Weights of a small transformer language model: vocabulary 8192, 6707 steps.
MLP neurons of a small language model. Each row is named by its layer, matrix (gate and up: input weights) and neuron, and shows model dimensions 357-484. Each number is 128 + 32 x the weight over its row's rms, rounded and kept within 0 to 255. Numbers have three digits each. A neuron's up and down rows have the sign that makes its largest values positive.
A block is one neuron, or neurons of one layer that tend to fire together. After each block is what it responds to, as a language model described it from the Wikipedia text at the highest values.

L12.gate338:106126154133123099117120108129102163084136123111146087090104153097159100059064154192109176132115097090177164101164128191177166135104094074109128160161110193154161175155176108073114149093168091107135125137153106109107124160175058153134112120118147097127129086157126122154078083129093130095122093108073111161149149146135144068130155148157148146116114058128089119073127155147142138156171
L12.up338:144133117106049125053113136164113101124111146189103118057140086097127103137160075155081091078099151132136085079121162130179085081187098083178140179130125134116131147092094112164130141131120184123111107156221076079158107049073143098110099149194132158120142156081133134123123087104163128151158086162160101132162135102130140111160125130083152110079128144109153119139085091109067139139190
L12.gate563:111109143126114174109148164072120130116154135140043104132123107106096159122140094109091070116160131159119139120150090131119129110166106148132163158055138138146119143064120093121193163116107132114094137171159134152117108088128107182104163080127127150154153108147094096182144134120152124159152131156097099179103127166111131078092164064122055131090134115105070167120159187165094131105153
L12.up563:173154162153153118150130117129132125147136102097149117064131113091176115105162102130073065102108118163113112150119112175139157212120067087127175139070120168104127130112160065105104149113187160118142167154100079130163140195160150146088123082144082146123112095196110149120122139142133123110140120117147093190081096154164111125057141094124139074059080104124132135132160151136142117094117
L12.gate598:132117140084152146163209099098180123104134132116176148133097125142118082158085057122134148135145112164088204074121169130171126109104116159127117125087121143127120118070115133166153141108116139091104140183106139101132160130124111129109140144164152139120112106140162101171135111022074156100153121091221115121130144110132114143122140078113187138113076128111115097124146182106107088143045
L12.up598:148172189127102167219110176091098116137145113189099157182122112094140098145107155033133111152095170172107120107143123115136084063116127128142150161141142080131129120135129151126142141145147154087148136078114155077118152158180192136160095109191175080126168163143113107142158155067160092096108108143170081149121130054170196069120123140154078150138109117087158157126113115123186116151034
L12.gate748:139146209138141149098098127156102171159087127153124177133130110143080141116103144086101139136112107105131207119192139174146109122124220105152093116143094074119090126068115100107144137179108151124098094099138063089114099179135082140134109143173092133149101166147093106141138102087107210146128115164194134130128156179178113127169166164136140141067109138115169055178132137109144131135065
L12.up748:136111144134101168094123163134176127150164191202153178112103194077147091080188114126098090145119121102104149108113128136159126094123169112138145171106113093162163158120119160110100143143101146129122128078133177098134115077025137149084099105110142158105065206177148127140122179133126138100117109137113110121127222096148147093119139123137144094133115138101109122174131124136162109133128
L12.gate849:163142168126120153115075090135131146160166118106108171142067114034125103128153095127132153093197129115143098128157126072133212081139196135101148150080132140125165143161154111111141155044118060125124172146146088119156122130061107145158070179104100147099136132096115095144156178093164140122092113132154128124085136152159158130116105106149084147099142107093120125148144146111157127126055
L12.up849:165201127106142072122173152117119119114143181135099136075148114144206162123114142145123130123093117188104156111143135106104108120120048169126161131129162120150144137129143172174149135094130114192168092111124128115083143123105117144146164138216135084115079138122158112121102099103132140128062115084132138200123090143144161095132071123129164096097135123137044148110122102147080067087128
L12.gate1515:130141144153088136058064095113069109129043120125177117079155102125147132155119121133161123098110120183089116133143202167170143128183131101122134143149097089137150125087107112098171110156092147135169069160135127128122082126115122163173154069163078150132143204129079127154167151112164130070123122147109075126137120112092130115176185129088108071138117137123149073154113164125171103190110
L12.up1515:103096091136142151197172139147120092061190180124121127127127114178154137140112144102181190115089154139087145109101136115143118161159101149097183166147106088150106131205097120123163152114074187202131175092133122075151088112104136139106106129089171186086160167171138148131110130117125158144170103136148082141110133104125153093113162115070123118131163186125146109152207130129137118100128
L12.gate1974:139181128142134191100141122099113137108120121129111165087068162100114168103155124151114133046114105128143105109182109157127206159129141196114153120117137128080129095128157119094119112110108124118122176143146162111103166211085093146098107132093118156144115139110147083063131095138140128152182139161089149168138085121197093154127131091171164091126164096137146115125111115122141151100122
L12.up1974:098107088119157152122135134107151146111131134150071120154149137164129098120128112138098103151095121233177136107104113123174163187076192143135120113130176137072133183124143143153162107075100099115151143171093180142108109163130084136138128076097069125136160107133147107156165124138145181115079146165177189190097118151101112164125102131117140137128085157105135137160131099090124116089134
L12.gate2653:119139150211150163140044132129086142111105127141153133138154126101107192150111099109151110172162132129185163113143135083116062171109114106197090118087143175111129187134092054150153131070163140174128116138132141083183104097128138104151091125148143102072151093167141210162199124137141121090110183163219130157111115127069085093085082155198125132129143107094128078084118104089213144106094
L12.up2653:167089105135115162150130161200101084143137083106091124140106089133143072127179146139148114096142078091114146193110074096130096087123105104199087147076143104176130100114084185112124158143165172166134136138080106100143118146083147091172156133142082135117055129166127187113150130206135110147119120135140120145147135157143193115156149063141164114093135122123134093132149136112116166177136
Inside proper-name pieces

L2.gate299:136152109144131151116110076154148121127091171110097153130094071105112131179133068073156149140139135143175137138110186168131159139104099156087160126033110111103124114168097171156102133095109095121114165113134147143159181116105155099119079090131085086115127086063110112093122109123092098108161106176128154073152113165121153105110155130181130083179072104164151128122082107183075122111110
L2.up299:069134122133124155134137146176171146128082129107105140127070089113110159111094113096180134099115117176171112120132131124148157149117119169036134097106121143171071112089100122143130171130134150107058179131136158153151139102105124110119081135186083086109111113039116136116180103116132126103111102228109132128178113132107132161097142094170175056126082145158137119094101127149171159140126
L2.gate305:106172166097114151194131165128134138069110174117084136078141081117158097134173117122111147187119128138097097143087122134164166129126172192089137126151147131134157113173086137120084100143121177177102167103126096161100150111089141037074115123102153109104119152190115125110135169156121078152173093039135142110169114123095118117170158107126106162122124145150177118103137130117119152206141
L2.up305:150116142147073122122121099110153107139134192095125158119139083141091087116081151145117131144157196149093130093073094117134173206148146139137134157153107106105115130130135191116113140173117150135081097151197174206110153128116123140175096176104182149102075158085130184143088129111133134146181141109132159087142117101080121093148123112099146207167146139162164122176169145107123124120147
L2.gate1144:183166125144123136146135120096135136110112197157141098136100163083091174081096131128152158137131124154155104145144199103202114172167168159163105093132080130090161163092118117127054129097124149149149137142155076146160120149085124109130086105143176114096119110183141107146133133132089110077097105084170122173150161147131108074082156116182148112136152128143113164160135082113116069113126
L2.up1144:093166134112119118152140125119160160114065179157137113135100095136094145110121101089105127186078135151096110173158171077196168139137131154101197107113155129091156105078108139154052118126153131132182136145119135140134161144107124192138096164156173050126114095095160086093148225106117165139119074106134086098129133171164052103072136100125142132135103180171126140134196110131164105084147
L2.gate1259:096156147159106147196133106093091096132154116166117120159108168155141151148116155107175128093119140111140102206136180128137088153095139103118146119106142101180079156111134116086107141110119124110132164124111187111201123155131116101152215073173111079101170110115106112139148112107176184102097136137143111145137151137098078119133142087170149102142178107128095106116151144142128118122149
L2.up1259:115154092107116056154138117121107153163104204164167149133099197148114123096059124077156100086133230136149080113138081101141175131116146132145124132148126212075090108146139125127114127138154134149126106115148161129144192156144131109132215093184147106098158059064168115146185151109135144077095177146154114172132105098139120101217172095146128046146140093154156187199105133139133160091110
L2.gate1722:061134068079122120131043161137196182122084187179164121094077105163112164167122147081167164156145194180083126136122171117150181096115133092182140111158099176129119115086163107163119141155156145122095154118150160120128099160096073091150088109193145089143050111159150196154126113101138131138107120178155191105160152112089197155115132049118150102138152131146066127172085139124155099095086
L2.up1722:152164111136112189204070150171133112074088172148112133114116122168117176158162123106159182141106104139081102136130104164163144118086159076140089098111112166122137141151141114186101132052113117142141069107130062117135179201174119150093056151211077100146111137132121143124160159077127088151184135136097180082153103144076136128100133115134139114171056056185132085113162114122155087093086
L2.gate1875:062144180127149117145108073130149125163131149079130138098123098102133168150128106188150120131159165118150142185179117122120111140160112108211122121122154147154120150148056129063133180094117123108136132131170120111125087138143127174164070124116136133118127097120106184109163122169162070108120122099159079111162109131067103130171092154064102092167125141178168149119107124118091134164093
L2.up1875:191151138099082119116121173040120172107063137149161152173140093135204088140077134088132103127072150126144114142130139162104124120119133222149118125110178065069125119127179101138125143137137127087129099107089184114145092142088064148132105140192136121069170187114114167125138110112099125091110075136104161152174119135164115110072166131146135128150138167143130132131175112163135127113180
L2.gate2114:144162146088110166127080135153125111117127170111181157169093111136128125123201098132073151103106135160076143116150089135157145044122159167129117140181087114093134107062097193092127073141121137144078090098145169113136071090163093147174128162138125067141161105133099147118147115187115138134114051176149148128151130123119150091096149081071124121203158103160179089165107150116177122129145
L2.up2114:078147120123100171147065154142115109121125129121083156127082116123185156134167120117108162129149204141136095138158046169134156155106145160180117137184078133203082091161122110136128124095117151127142120120052150116099158107121153174163129149142089127174137164142142139177115095147192097088123156140119194153132152131104124116031113189119131119133054067088185117118190138122176135171108
L2.gate2119:142137134112122156147029132150084144162120147107141097135105143122112107138090179089102076093111201110150107081176113133069150187168092118095149150129175173139102111180133135144155132121166069168098139148139110049156171157108069155126094137196089115102151155152133176098143174156172083112116147169124177140135103128105160159124129124125130058160144155133156133090109101088140125099152
L2.up2119:159162135141115124087076176120117123168100140092110121141165149163114136067132150069146157120118120134125108140130153162133100219113147154164165131168147146148161119152140132147096171103056102181139068138202137115210123100115118181133113181120134128142099151133096146173156129098130147127093139151171133089094168129108110165089148096177134051117132076151177140104138138122171119111180
Initials and given names

L2.gate63:098085146101105107145122165110191143090141147154139123142139178130116106093092108093115151118138113096159135145103106071164131129161118113160155096155123119143147139118199139192153070162114101095100106150185133139075120172155107108157118132115118142114115112128119120191138180112085148156150162170082168071144176177051154102105087058195118143187103038094128131144159150112154127135094
L2.up63:117115144138169122096119137135146141123115090126116138141123165177103095080114132114152106170160134127128099081153080175197185128117141132148101158082155167133069167107131129134091025102112124127156114161147051116079150112132102128139122108083102160080150149096133092137142165149106097106097138145147140079095100140085075062120155085133062141160059087096132146111150123101068187130082
L2.gate844:139141137112181140092121159152148089176169109100100114039138100139117159103150072113106115083126103148120135114149094155164139158078133130139075127158135098221136168160136145105163180149143086252073107093133138142144160111154181112193150184144131116150110087102105087152105118053120112106124154146145141103089142150083138150173076137116109122158098081159135149107141155125113072081092
L2.up844:147102152159167070107136119108145138183115128048071123092133067068102110096099113122118133154128147167194119128115102075192108142050098177199120111081056129156132183102138148093109155071166050173149114154110169141147201163129153126202124122077175052160123113155100122147123096117098051082173148150183175079082150133098098113120079070115047149132120083097160135108126161122114052102127
L2.gate1289:126158101136093127141140129161107088198110127105133124062157100085112105129150127095102139166174128232133161126142120106185151120114173128161104150130101095122109159099034119127133103133175146114143130126115092189080103138106197155100129116101152112184145087148195103069130117133126117119235141124117187088079138147163135059091177185083151145120138154121171158131122163113123167146153
L2.up1289:170087110067100105117123103122128079131096122164081115163116107128172090139090117113149145137146107134149119101197117124149098074080189151136059198087159099143114138063069141134129140138182106124105105134078115165109134170127123158106122100068092142137136133129141093077096187211168083146093138113128113068193063076130120143126113124107064109128180141092091120097136137139093122137171
L2.gate1751:165061162040111121122142149139207080158134090116116148113100199140110092155093112182154158128159122101068104159120064131088091166147087064103108146098079138184074170117114115145133039061144114112063142124108126126144121098050143084112187110166116134128105146153118156122126140104116124113131122133193129102092113170142110122069071115103111089132155134140120174132125155074143085125107
L2.up1751:155122144143060113170137118138111114130106176113145106157083113081161086106156126080194110110152121092090169091122069189052102153106154112089133068140143101137164123105093117155122027150120136145125127172128109086124142138176163170164180107143105183201114085097050126118143114142137139152108102196137062120087108136130122113151102109112088117122165126156136123086180143142118126108150
L2.gate1798:202143126132147131121125134159138071131150106140125139104144121063155137077157125142134138163161118167181119097087088082133120120117196130200171176125176107158178146091149116157149109084170142120156126109139139166174120114054198163120168154073124124119111121113158111125163102135130160138137138142075125176118092107109068113056163172126091133090165093138094117141179189113150100136187
L2.up1798:144199126112131089076118133138067101150162085151116134106137147042152129099149115144199162156138140145127129073120077064103097087068188092157162143112172094122160146085112092142160097123152155121107114090098143153115187161080152149094163118086137111153126162148161097111090117116158156155113126136068120150137095103117103125092133150102101145086157075135108124111154138138115151128169
L2.gate2568:172083134087118097173136141171145098083129125151179100145152088140159145119138099145093156138157128169145155145117125094141075094119115112142082154180120112140152124159129073092114113170255141098098101106098102119133166076108149135118093154147131166077089158130103159087120096110092185099108118087120061178143113163102084113067134103126145093088108078143092092088118167185124119151122
L2.up2568:125148192133130151135168083097208112119132090175187130112153125113140094165092118084092101137160131155105106192127128127115150113143132124121067117132107083149157154126080085110124143153151074121134133152084075138138127088117112115138147123116074190121112181091115095087090150169095093102114134171109094136100166144129080099075084109059104109041122137141157150104138151133114129100076
L2.gate2579:094144153091080136133179134107081118149181105154089130084118091073122063090159168108053085146174178097112114121077057102090137131116157043111138097126087138141093171143147109147120141122106138143092116118144079112203123118109149123099104145125104117200139111198134141085106126121153184123150121142147077161118122135095128117134074105115146114141151063156088109164174168123113117098111
L2.up2579:113160174112108127137167134105120160113169120148087104082149087071056084109121201114073148143164145106107090118129125123095127160148172084166168107131070202135082143178135121164111162130123126156088102164143123132135122148098104078129141166126144116136086154142098126096115089131183224150116096131159082131125100142126151140137102096127124140136119110129140131136184149112152127091090
L2.gate2715:166101178152100160113139055159120122154147153156151120179140108094119149117129074173127130098165143148104145157182139154192122140171138088124072142129084124120120106097122191098089183162139160125141125091082164087080082114106118097140135178087168085102131105089148131094083154112127129114122166128186123098155168089093170076057149036153060129158186134151128140125129145158177116158125
L2.up2715:106098150209137125119154084095117140119169147128144119164174139121088160109106058119177147157207138098083135125189153155177102123200133105176146165127116115100111118126149194140099163146133163168084129069112176077114113125117131078121091163131079127134121139068139119119123182147063125155148174153185113131126128125118141093104118102173076106151128145186151084104181192179124127127112
Name-initial fragments

L12.gate49:142069100106140138183145082124151173104088119207190072148076077119136142132130139150084143083150105153154120172206149115148061175118095130120167129170097159117121139165225173208127127155135100154101091141122146066083138126127128171163096157213140116117146092111112137106179129174147149123149103079159150081099142079148095073120157163132110123093100107126122133143159141158132163139086
L12.up49:133114087132105130147062156126067121140063133120119114208205138140102089108141121117117130114183140118161136151166142095121156075184097119069166161124084097145088199126117121114159050125107163128124123159113103168098124120144140135127158035129097106148095120141131103072146110090111175113102169140111138180059094087046129128186131144095119146114079142142155180159125127174139120119117
L12.gate349:078139188212068150175133068094126134163093148103128106115130135149133123106176136117155105126130097134130114125145033156107186165128160132076116121121122083107129152062199084111152154073140133177147102115124106074120080093061132114139108127174126141127135096124116112136148151146201157155123182197162091144116112145145109079116145160097120090108130119130082174062147126204106100125187
L12.up349:128176117130158104098152125135112127129117145108088142129145137121073133104159153115107114056157131115111087104141154134079141174138081091142110136092175098156174121211158140136097141105098136126147158145167068095108110150118149117163155123201101110118160093137194151051117130180204112173206122114140082068100139122117120122093169130143155073127115135161156127136128133190196142117181
L12.gate1364:159152127143114098094126088137078146154153103158143159071084140137138126099183156132126134161161098113149140118168154181027131168136086111104109120118102120202143093132145134096102147098208099088150106167137109152132121145127080125080175102103141111178123125126093145152167176140131171148167119185115134128104107139137066162140152096135123140156166148137164189119136135161133191133138
L12.up1364:136111179135123104117169117116117148095097082109091121136154117172080130152121094100103135102129176170163187169158132135161118120150163138134146158095144135071079149147152206106148147158165125133166131082170143125120131087152146115128134108202133138166157116167151060089179121143106166156065133093117130121093124187138139096150135054163130118088103146157092086123104110134145210143146
L12.gate1432:147102099155161216110146137151091089127092099146104136179114157166073102118152156101091137143120135150095091145138092159146124106153106087127083108087096068134121159142110130133098131092144056084154110112166077150122128068068165124118079089107165154113129131167078151158168158143164094127111122139097145145102107116119192144184175113148162108157152159141107125151122157098177104165124
L12.up1432:139147120077155133155152121111132149059146146113164105071121123114140124087119105153110136131135144152158114131074118118202163102100102103092162088122120061176078112062167112080124113135145150090180172135152154141112119123084136138086120109104183164160105135157145111105205163149119081140062114163151119146147136133152066072073113098146154147172120100147131080097126138168093172107172
L12.gate2084:109139095110115195133149094198059103108000129122104094094161102160099209157124129134142142093144088137113111104156149136109127060113071080197031132134117146101086138151113219139145156105159122126096126140167122140153149088098112115099153102129134156149189096149161092135122108099124131095146119118133120082130129135103140125101069104131111107081119125145109170116154180120093156132130
L12.up2084:181128070123121156141149111160093066121128124144119124106107167128201223083161137143157156117131143117084122149177102113104136145144115147133087153188164111106140093056135118140100158146137134135119122132118112127128122065124097065120157146149147130115098066143158125055153123127098132114069147176120139078128135159082059100163123076124165126133139167108115132170172105123126114085095
L12.gate2247:109137113147143203123122152133115119129142139106138149102087118096222084137119079115147112066147134136136127159137125073143067133125126145085126141127154112125163097099132167095137112119143121142104099097179129118162137115077113137119105055139110088107124081099076103130163136121144093118115127149142086132156120147149125116131117127069136114144183164087123154124114125117145095149117
L12.up2247:083110161054157137124149152076159071118133167151139143172117130129135115165100145130093126092150180106079089177111139118091118086152171145112148197149127136141134114123122087188147144060102139158126131141151128137113109075211096104157102156111128123146176153134144147164183092087106159117156115085140128165097133115118124038166115080078117132098131127120062135077107145157153171128136
L12.gate2359:142172173121131115159045096103114099143143156124119122129125093119147103032129146114101084108123160130157156153209120078151142160143154095091085082130171159120132105129177152100143168123165079090118124164126154112162207122179063124072119128103148146122165176082117121197146091136170082073111133149134164094078117133158109082087185089140119153127117131113143122153069137134115163134086
L12.up2359:169143104103141110165131120150110123081109141198116109181056130070159131116122148153160098077124098155108053147148119120143157101129117082173114142077151104127083117059132110155107213102137124131053195148159103099145083082082167149134116104127106142149168149088136110103156096044156142178170150080171179102125141082130075153101093190131105127108097151117129153158190118236152096073140
L12.gate2475:145061137158170120143147163144113121197180151170109120107084134095120157144098170175091082146129120120073103105118039136142115110176136111145150061096119145153085127139161049150145126069146098131165156176139115153050067157093088121101092133113156130138099096144185135116150126147164072124126125116134085111082171146103133117055141086186130101145092162108128102147161146112169165174129
L12.up2475:160156138114093154124135091141099165126181083167118102105176143062129098116128092151121150174148182110180058098124039134185080139142175139147136124104135189082142122146069117116089121116123180165162173127115104162120143137139109113123057123150078136110060170115117128166120152085136166097129090089080132109129075126186130066165162137126132096122150128096148151154163197127124114147207
First-name word pieces

L6.gate2484:151086117149097150192076104128181172104138096083118100171113169180086104108087142071106091077113159145119178107135164174152095192211124101092073119055117131118100098121128108144122156174144090126147182139125099122057143072157125209140122164132163134068113167138172147107134063097136155119186146116164141103157120123127131116167112143116118051130183099093146123115147159120120150138126
L6.up2484:073072139096115123133042130144113155136127126144102134117147151149128152089111117127074115109115152118076188085174132198125111107141143076089148157034140163082091160082112141132115069101181150135139212149094111047121099109171128155075149117138109046097090160131148117101144119025149118142167135194141119170093126144182125125181117111152052114222115114115131133154082156105127162174140
Physical-form description words

L6.gate1213:122133108084128155145142137122148123154082150161117133131066169170185157107123160149105188124135134113138128142161074150164146115099089168105153113174099165168083123109180177130084080120119116133183085080110148098168134177108149159126149132172133112144114038110099165120190084120171135158085137213141087178100128052138172108055109152146097129151119118084193166129135148163122074144115
L6.up1213:127161090103134182140160145122105108118055121104097153093093138095138131151108101109156147093119092144149147080180096123177124155100148117145129113111070149142119146108121153170148057137153124143124113104161121176157104094116174139144163101130112113181196111156114154103172121165111103112189103154176113111114132090150153140174172108083128156149097059094109156144106139148174110112077
First-name completion